config.yaml
norm: "layernorm"
init_std_down: 0.0312
optimizer: "adam_atan2"
beta2: 0.98
decay_shape: "cos"
doc_mask: true
max_steps: 8848
MLP neurons of a small language model. Each row is named by its layer, matrix (up: input weights) and neuron, and shows model dimensions 0-127. Each number is 500 + 25 x the weight over its row's rms, rounded and kept within 0 to 999. Numbers have three digits each.
A block is one neuron, or neurons of one layer that tend to fire together. After each block is what it responds to, as a language model described it from the Wikipedia text at the highest values.

L5.up1:509550492494459439511520551500472506502456486499520495480505503513473470493513533495473484511515494461446494500534490534490514540494491497541532520512536479534501490519524454512534489514475534471505520483505449486490557553497482466477483461484524520486513514485473522491448468507522497476483467476465466533493473488479468492469494464496533535438480523508515494508477516458521508513495
L5.up143:512510501455499457443467495474529493482524507507486515467545512509473490474535496497513489458512493511473484473496499514484513493502478482508501478490474504495437492520532504487529504464505505499478536555519468504506465522488532493518489528523472456539448510552536511486462478491503439493530501505528487524564496483507513473480508504494519494535495504475475472516480493503503514478487
L5.up179:517515491521497470447514521515518456498529512477539460486501508485492483480482511513455503451479512507523465433518485490516508446517526526511498515515459484514503492492531496490514463505521498512513467488495477492473469550487452456478481489464508470486489495521476513488508478467507465486478486489473496496510506498548501527499461506479507503541504516545503528512520475520523496512529
L5.up225:486510487462468498488562480514498489515479491512512527508511507541469528512497467523501479494486514466479474470535459563469503486501504531509532516560526459549490505492515517517497496516511486503479528508490522476501501516485496471491500489494471497499458498442499519484497493484500504526538504445507516514508497520503451504505490492511528508472532479480504458489453489485564536526472
L5.up313:493564541506504485452540494475484502498523528509542503512506504523505475523465467545479477494501501510496505494472520505511486504515540515496527502487494522465489543515522543486491508526496478472510516543472502491509459514516498484480475508501493499511517503484489501498471526510527552491478518506511509516493477469511492462466519506489481508512482453511505518517505426505527485499484
L5.up342:518513498488516471487545477498475468493480526515540439433533482516525510471520506524501497476519511509497512476518487503495500511509497563501508511478481460492448442493459533477486521480499538503462525528474518512490465514486507486511532493509504517509461495507504496471483430480471487492537494490518518522555486481484516520483485482491469529523498507509488482473543489500475535470513
L5.up408:479547503495485506451483542481515498519522451543490546524486567509457509471470498504501510490513526476500445490492509508501523478494523511516513478530464486476519544477500521482517482471459540492493523508471492493491507465499511452522483454476480487518493493490528509479489497499538486506507472487528514496535500498490490508499500442555541507453494514469487495500438447508471467501480
L5.up523:437536486486477485490539488499484462522500458494487497500490522543490533479502478505486502502510488500516524480554515558502499472529491523519488478491517500535507462539485508477551493511491528484488530526481525509469496481490500500535532493477479480489501517462498491542484519490482484509522460472553490528536485489506486463485480495520532523461525511459467495504493462509472485460494
L5.up604:467554515525479518504510521464501488502536508493495451463496500508473499536487487514498490471524555454467467496503491486486508545509509557540491477513487487473490459487529522481509528470519513488472523524485487514524448531513486491515485493510488485514485449540557485484511484491481436506496474455510528532525483509520471504527465490489485569468503475547505488485509473517505533488501
L5.up638:535496555505508509492538508509523493489448518522520520521533516513503495518520556508505471471449508466558474458486492469488498487461498475538475493508499491530511499542510478495505489511483478499454551511495509508541472488507448476540460525508534512505472486469542525529524461538487480492501508443506491508496544499513538467480514444498558533492521477511480530473499469521504514451453
L5.up647:520542527500494517493508504498496455527502490531493459518514506499453482527499552501494497476488479485501474499496495490554514488514505493556507520537534518470501463459534470465581454488482457481479500502497486437487471495486533481459467450481497435471538519490519518473517501509487516489520482489525498508487518458505492464495480496475540526445529521540533483467530529499478519518518
L5.up672:475488475506494482528485502544515445420481515511494528490484500488499484504506471497474478488512506497529509464507456542470499476480496531508506454528483440508481472444511516470455477561498503512498521512505520489506502553484457511487514514468516447517483539498505525498479474484499491525531496452518485511525462521537516447489478501500495531539528489489536526500463468511501508501486
L5.up714:487513486552458490477499479475493455498493472502489499499532503547527505537507502536450453484499512506498481462481487510491474484510499559526470499524477506499491455525511513490542481497505490525482542507510457491503516544534520526495476480501454480489440473488489487466494487533529462512524499500536504513516476472548502509483497495456524509491446524522480488490518479488500520491570
L5.up730:534530503469490477492540466511502525509517486509493519523500472506489500442525530501494492482463547496531498514557508536500485535527513512493494503499466487502488484486481515499508483526492479490491512477487483515482505523486504473503475490454454471464515539491486555523494503537447492449510475475484479503494460509491538534502499496534541542522487537494500477476477485473504548476494
L5.up746:485507527476461475481503484507485526484489481528502567496482504500507487509538543485503507481463565513532502495533523510556528495473485486539496502473472476509507498505501494523499519520499524490479510497488489472483487490464507508523543506471485519521485499513464465532530471501491474510517460512498506555532469491530495485504529471498492479515519497501511498527512473473480499517482
L5.up762:508507454483458461504543518524511511505513476472512449482523527476522471521526521476493489502497506544491508491488487471486485488528512515472543508545513481520516498530539450495505462535458488505489506520525494443550432507510534450535460515466471509534475503502504497505495465519491516481502487509513544524526525457524528472505497506483516506495493471500482513491488487490508483545487
Description: Short word-piece fragments inside words split into several tokens, mostly a consonant plus "a" or an "s", as in Bri-ta-in, cl-as-sification, Ca-na-diens.

L4.up38:511525502495501502447511511496489437503545519453523493492483494526502486484455521507472521525539538529513485493479518485515454505483507523540517524498474478491528497501497511525490438469475454465504509539489516492515428473519436495533446535477500441503489524522532475478493538503496496498479527460505532520490475512525530461467525520471506512447518512528507522539532455502540532506510
Description: Fires on a short piece that finishes a split word, mostly "re" after "the" (there), also "y" (they), acre, square, and year digits like 20'10', 2014'–1'5.

L5.up81:493504530505489483517474494484534474489489511535530503485488532488505457503467558511475498516521505528536505481513518476509489492506558495503532534521529531529476531465513520474509505520510507500462430490560482466508477517469457495530511486451540457510451476475521521526487499474536512526477522501487488470535500500490503503467543505497516521525511515519466455516457527466460499521519
L5.up86:477522511478501514472536514535530493478507486527509532464476563530505492511526522562518503479494497485523507500469547475527524477485536469481507515513538497481468536500490475520499479478476485440511476542542471473547483525485530508496479513481543478493464513496484495502457491519516536459490532540510533488485493505477518451500533481470551564464538452492453500444518490521462488513536
L5.up144:464488557498533522507497522466512482515470494512503530551547544550502471508474492447505491525519501511502516499447492521517539469532540514507549467512469516475515499517487550479469476518513468450445467493488463478525469475445528510483509480493482491504482472500498508538507490497531506505513515502482479499518507502486518435497485489458522532472531530494491463524505473519520524502544
L5.up166:502523528500484454501523481455489471475448465503531514475495522499492472500472525452465483492511520511467524481479512478474541511527526487489557487532507510494470483514541481518535534514511532495489486492535501481489464528519492470502468495486485531478489506448488486467489486500496467508549488479530491506519488504523496508480463502468507535484493485526460473458474500443536541437529
L5.up175:474497545512471475537471505493528517505479486510534504502512522513511512483490520476486485492486523503501480481515488520482489497516489498508557482497510484492489497461540502457497539516506469506453473462450458484498497494509466513463491519499475477521492509501481531497493474503518513539518527507504511496508472542494502507508516500507532508474499444500504481474475476516494541410517
L5.up191:473468503460495523491526532519516501467551463526507530538477505537515504486473500465504523489506444498473500525473511496463498472543535506545526503488539501481486503484527475515497485459492504482501437517527501416531504484492506496487499460503545499504497472493468496506476490504523494439470502493478477478475499507513472494481501501465531547486512490515510467473469518501485498540552
L5.up256:460481450480498476489503502487473485506451508482524515479479513466530452473534558583506487518530477484475507517482450483495477487507560503510504509511515466500489537485551505523529517528471506496491524443537482493528467530496528512503525479481548487514466494481510555506443521518506494526507490526528555489494468514529505520475499501482529504486493488470496479473540501483512531485499
L5.up387:474499505508475469525475462530545506428488474477535472484481495525498461468451496516512504501500565526482506467480530528503453527493499507487548483530516464525489492478497488460510482513484493511467511533505503512480456491477449491548515541462464504542503509494518508502492490505477554509487539500449460503520482514522490480492545498498520481489531488522504525463515535481516503497501
L5.up400:496471498487486493537482529485585462491488500523506514510519517521528500554487510520490510511505494488497517512502481443473485473475517519488492531484510522504496505495559491474515484439527459454498457549521426530508526491523472495525494492495472479540497470456485494522471487490489521442475477474513481502513504475458506492460550534518549510465520502484485503529513473492520480488504
L5.up482:470540511529509498503514460478504457523495496480489504494502526515499494508521509484467501487518494523482512520508486502536495478561529484507567515500529492469490521499554486470502469534471530500515430501560496491502477523453520529489467534485440505475474485457475506525490502475543502482559524499533547503527500530491491498493545478506550504460460479513473516516459465472478506507552
L5.up499:487510480498494489494482464524458493516510471525433490516505493484525492454505544492515481489509541525565533512483509520506478497482482451477511512510540487479528427516481503459464548525514495483496442527492499482521501485494439482443506487483511506492453528468481483488511531516524495538529470463533515502522517469476505503497476499498534545489538487484486484519523514462502483430538
L5.up500:520497493522488502505517483503506469472498522498512517484534532533459466517491521529462536500541515525473485509529472489521477454507499524504546479527516530483493443522503554532533490474520450486515489540529490458517472513468474450493470501495520466490423485475478552534469477494518495502500456453506512485499495498452509500458503516491486517508509482503522521520494470475528516513491
L5.up537:488508503501488538493531456481542481490496484492479484536516532527505470506452494506497541511529535499471437488512481472484529479506475502506502518458511477522501499456497480454490519522487496491522462477498453499546524532482473479504471520480490512494482479454453496479492479509479504499571515483503477505518503533509519444508485531481524505492539470489486498494512504440495545490508
L5.up589:479504503492450518522531486525521474481488498486505521506500494511520452490493519501516483506499503498538526488490463497505469492505529465553535452548494503496483510475482499491518513489479463487527488534489508473489439590507512469492509483517479507510433491530495527497477480482523505506499491505480539489512472490506520485507523470483552523492503508497535469525493476487494523467509
L5.up616:418503486537490469480522513497530478521479479519519505492494494480487498513446469488487479504525461527494475498472519514523510514513502495460510453525506495499485494481482546483486517513507486510538499531524506505525454577421468463509550517477494476486529503493509524511526493513483444496529502498497509530528444501460502483486525488493482515492478454515495538506540495492485519524530
L5.up650:468468459457476496449497497487527482495452473529512519516504518515471463461493523473502479506527522522506501485495512493545461513470513486509516512507516504480520488511540446496470478500498461492502494492521494549468486517509462486515557528495476493527489524507471531565445525466570513482507477508483468503501507479528480501483502498468489490482511512461483545483449500485503457463492
Description: Second subword pieces that finish a split word, mainly "re" turning the/The into there, plus pieces after de/De (deceive, Decennial).

L3.up25:530514493485498550479484433536514520497479527517537493497504511526498492530466518515494468496482526487508483519487505438523492439535506546572516486516485474551491507520485447526516478461517491455485481514483492508522510528471457487471481517478493490496495497508507474508501489486529493511482474443515508501482510483494529477517515511482462508451482520470466514542513485496499483441487
L3.up67:523507520457478517463499514472504482510521493477497473491499507504517529505472545495489485471487509560515474517493517470493477502503502505521517504474519513518480448487549471507514498479471451473521485553498448485508481514521419499506455498487496478492486501514475482481427516515498489508539487517504489481491505454493553478486509494454504524465531485508500511515531561523472493497522
L3.up424:501511487443503483536501488506533515489499457503526453521488504504531493518502546472464458491508553519536483507536514501527496515519538505500517526496515504475489462523528517556492510511462459491519516561471454541532472492489492464480489507481493503488493515489493496468461487506481476489531518494546490483497498465525528468511543550487495503488472472493509475514537490440530538461472
L3.up429:554500481437485473506485477536526503515549476503526453509500494482544478455463528539497523471494487569506479514523494497521507490548474506510530550479507499471486515487502497532535507483486482505504538491497515499498443517516433484511471469502464496501448500513502489435489501494480463538545525508501521497468469502504543523501550525515529491478482458526508491505493518486494507481493
Description: Word pieces right after a token that looks like an article but is really a word's start, as in an-imals, an-y, the-se, a-ctor.

L3.up36:528487492479486483474468520503512505498441506512494481533539518502494457534470501536449508486517546482490444478458483469530491485505515523522516526541505504515520471489498527493528489485408498485493507513541488491532469486523490483526472455499457504502490510507543519465494506523508446469529507506462506501521498506522532483501507534526549499502515517490486520454483502504547497524513
L3.up364:475497486464486522477489440512511460469461493508493525488493510489517475505508500469501518508503522492510490471523476513501485525497488462511533472473509517527497475502496521492521545510445527475504500490537505503527459511491466481543468446482513528509473525495492528475489502477532490506550500509556511484514487567468520489474533525537560469458542513478496487466484565496473492515494
L3.up538:499477442479477489482472502489501490521494476523500499512591477483542462517513519503511530532522514490565488528513459478524506443558498557500552476542520524529511500508498540513505506519484487491492449527510531479505469514495472477492491479495476550498485538479479480490476522502499481483482493472527472478533499498467520484461518499500516499485488490531499509469465479485524531491512
L3.up652:514507506486449498503510475502501497489494459514483489479510464475494426543514539465463500507453526483545502512488501470494483479521486483484546494506468477526471483517532503495490507473457461479513448517527463501545460489521485485505527502476477500500460507472521454508466502497518495480585479499506481499538477466489534457503563511490545500523542489523530492477488508503492505487460
Description: Articles (a, an, the) opening a predicate noun after is, was, became or worked as, e.g. became a rally driver, is a Scottish peer.

L4.up637:547544500509495457458538538522535475478497535499482491496506495524519481533510529557499523480461492491505484516521503493488501528509489490512504498550448482508479518488499525511489495504512478489497495514460492478489529533496486542484502528470501473519523484495520494481500475562491510471475501468518506497493465452522500488490479530546479484489508481511493496508498472468499497526463
Description: Short one- or two-letter pieces inside a split word, right after an opening piece like St, Bo, Bri, Do: Bo-s-ton, St-il-fontein, Bri-g-ade.

L4.up334:527519470475512498510539468493517493500508503527554492546503547507458460497537474484525517507531506512487475463518496469518473504460510510518498500493514518490485496513522490479497517540460519483494516512493434513532474521502470500493479524512486535482540541500497457509494495521524491507473491429511481519496519533512511508454505513518495490482514494505526472536467503567513485498452
Description: The word " as" (as head manager, as a copyist) and short a/e syllable pieces early in a split word, often after a capital: P-an, C-en-sus, Ma-donna, as-sault.

L3.up349:485472520535520474511516512517497475444522503494498478522505499492494487476459505495461465463505505513505475531472508539541505545509526542556482472501503460547535453490537522524475482504499478506495517471510530479488502527532478470493514489486475476461510509491464479514504503557508496504468502506489473500485465529520526467497510518514465483451482508513522488520527502481511461517543
L3.up390:489524450494504501513521524494536470503488522514516486522495533541458480477437522490512492495529517519475468540448468534521485519509520499487524458500472501497490464523498474507482517534460521463502490485514504482496535558516431511480521484497490444513513485501458528536506474514507546527433503469487452527495493502457488482500480527472487539469474507476503493515519480513515497444531
L3.up577:477526489473468491516524509513497493531494477536536529531519516510495479508481494487482482498488531486496464513529488542503495548515510501563526477548488491510538482529499505510491475533500483487474577539478481502496474492498444406492514522468450494513495476524490455509474473526521520520499492512491522526498500516534515477487501484511520489457478544477498476524464470477466471488489
L3.up612:523484479487505482514531538489518523464515503483456497494512519542464456465484504443509496481510503508522491506496498521491510517485517521518520449561490511538491493528517538466463502508500478486481516536519510509499473494497515465480522468493473475510476477498539497477468522523499493519534496442516531494527466498526533484514499484521536520488462459448506465535465457503469508469500
Description: Second word piece, often re, ra, ri, la, after a leading consonant cluster in split words, as in b+re+aking, inc+re+ased, imp+ri+soned.

L5.up8:478517545499479489497519448488463485470476473457480494519476518480516481452504520547480511521544523472475492511452505473505442523507486515504511515490473527479535508522472509489489488506458503519498494519508496536526439477486522511502520500502535465497521563488509485538515505522514449469543505525498469520500558504518513501485489492502524535457487510481495511486527501476486496478505
L5.up31:462521523514515502508493459497504517521480503500509486510507501509500504486468486568498509488527462527505529471509478564488452495557478529488534469508480513473554460498489531507476518528474486482456526520515433510514469505481500505450527525479487519506479489478516532517476501510524451545501503486497539525503522520467524524465505532496498479516499518479488511507493527495498504484466
L5.up43:457525509508498489409547464479527497508495504560517502517516547501480494490479507471516483501505476527499481516506525484486502542540518489485529473513478490513491476541490479511486494489509518505474447480537475497483503518498506482488513496513500508481480524511503503453478505492513476502505445503561530493487492536533472466471545480484507503503493491476456506530502528473467572493493
L5.up70:477477520489528547511492506526523501487497496495489541497519507535504478488513540512536502460507506484559474464506463483538450469445509511490514494571501471477537520514485479524508509518505516480498480499579484487505498542485487501476479482474482509519497510461508496533466523527519496484545516466512482499499488505490529515477483561472479520530533503501516498469478495499496535532525
L5.up142:464483471466483480485497519495509493486488513477490462513534538482486515509499519481507516514521512531499502480506457467521488522507529523482489510520490501485513493530460514491500470521486470494488484486515445532542437525519465497499505475523560506542471510460492490524477458526475520516545479486546497505526512474443559459518457474465524499514476457499497556503474510522460486481501
L5.up234:484530510509490512519511496472453506487447495512523492514527531518509487472468565497522507513509521465478466472513458516509501495536500510522502462493477454486481518582509511504477487534476532482473514526526511491508490577525479480513485484487491491503482527477437512518497459480501464496484488477534516512491512467531491457471489531462501502535499514500507456534509447492533523484493
L5.up250:497499481517455504479522473470516523506453529516478522523516509522506535506462484483512505514469503561430465449507460530485486506513483508496494502507483500522488506549498544503476519532500511492504533474528472441501476495446482454504512503495471480470474504508535517539497472498497476544494496485539460535495495500498495513467475542479559464456479499505520510504501460482525468471553
L5.up276:461507487511472503490515468476503502494507496558529498468506519494536530450537524487508526500561501465555507473523478496525502504501507534520483451510487493457494476492498524431506520501455547496519524490519499503506496482487500502531530429492491490540475547501507520506498452485496502503527465519493490519557502503495491503474535475543552494469491496469478509476497506523504531455493
L5.up312:488493518468513517471529489483451450504487520503482517512483515516485519459508529491501508517482516519482485526524507469492512521500539498465532507510490488527530514510509488497491447514466478469441483500480452505520487460537477478503501490463505491521477498502484550490456466526519493497522465491464460514510543518454547480514523530513503522479504444477512524457525482498502466480499
L5.up349:489497540473491507483466500500488514481483519506505536482491508501520492499569528464533540508509492490530446462526484495491495499507471526471509480522537487479467508499527472451511492563479537498488483505516463503508476538502525440488508511491499484531453512452502522525500492538486509530510488529480449502520522541492509484472478508483544520494469480475534488457486514533475510499538
L5.up359:492556473521498506474513483495501500473520479550478547484552529485501499502479521511465538519500487502486492477511505517554482528492516506525537488522521539496536481522506494468507509498473514476479473562537450464502482509438502495508509481478463492528501540461506514480493499520528502493520497510529478514509530483481529478480479538518535503494522496463516538457482461503471501498480
L5.up479:457526538493532513524502460469468485476487502505517430498513499503527450464470534484496477483541502486496463467452495557491520478552470518501515495474474508476515498493506469483466506509530527500499449454516462478531533498484499480479554503507475496516487484506463489498493480491535477508548471501527539501536493480526476463493525486507491526517523515524486479536496487509478461526498
L5.up532:458540536489499483521506526476519502459484485543479529494530501509493449492535530477536545515496534492509488512484447494473506495501521514494537486559467469525530556556478520463503485472466528516493504497453473510534465511454514480505492484456475521484496563505497465456495495498542479518545468503477479494491509506493535507497523524482497561506496470483515528508498428510484501478545
L5.up655:450523510503498508487542504468484520458446475494494455513507507522488462523473545469522496474533499493529464506515482487484460504523457512489518473496506463509506525525478529436474506505454497459491472501478453469484509555524483543515537467505487526504489499531450476533492499503537499523487465530511495560510534496493473442492514486509465496516500456491527511494524498486516495523528
L5.up728:505494500502504488478484538482535483517473489493495509497508474490494475500511541521486510532533518548504470486510456465511515478456515492488510476551487502506501450501481546515502458518483515484527510565505429491489472551516492444473510492496481535476462510539508455531459530487460464464544467481483456484565452476510523492467498489529521493491537475496495447467546507503547517464527
L5.up751:490512453473496537508518497517479496468496475495499442443521532512509478533513471508512536485560516519459481497507485504474510478513511507542502497486531507506517524495516486503480453517501474481452517495492507493562472499480534471478540466464512525467499493485483509504498513487471513489543512453534521531490531508543447533493521546448493503482538479475525499491471461481525536468553
Description: The piece "as" or "Al/al" at a word's start, either the word "as" (as well as, as a result) or a prefix (as-sault, Al-exander).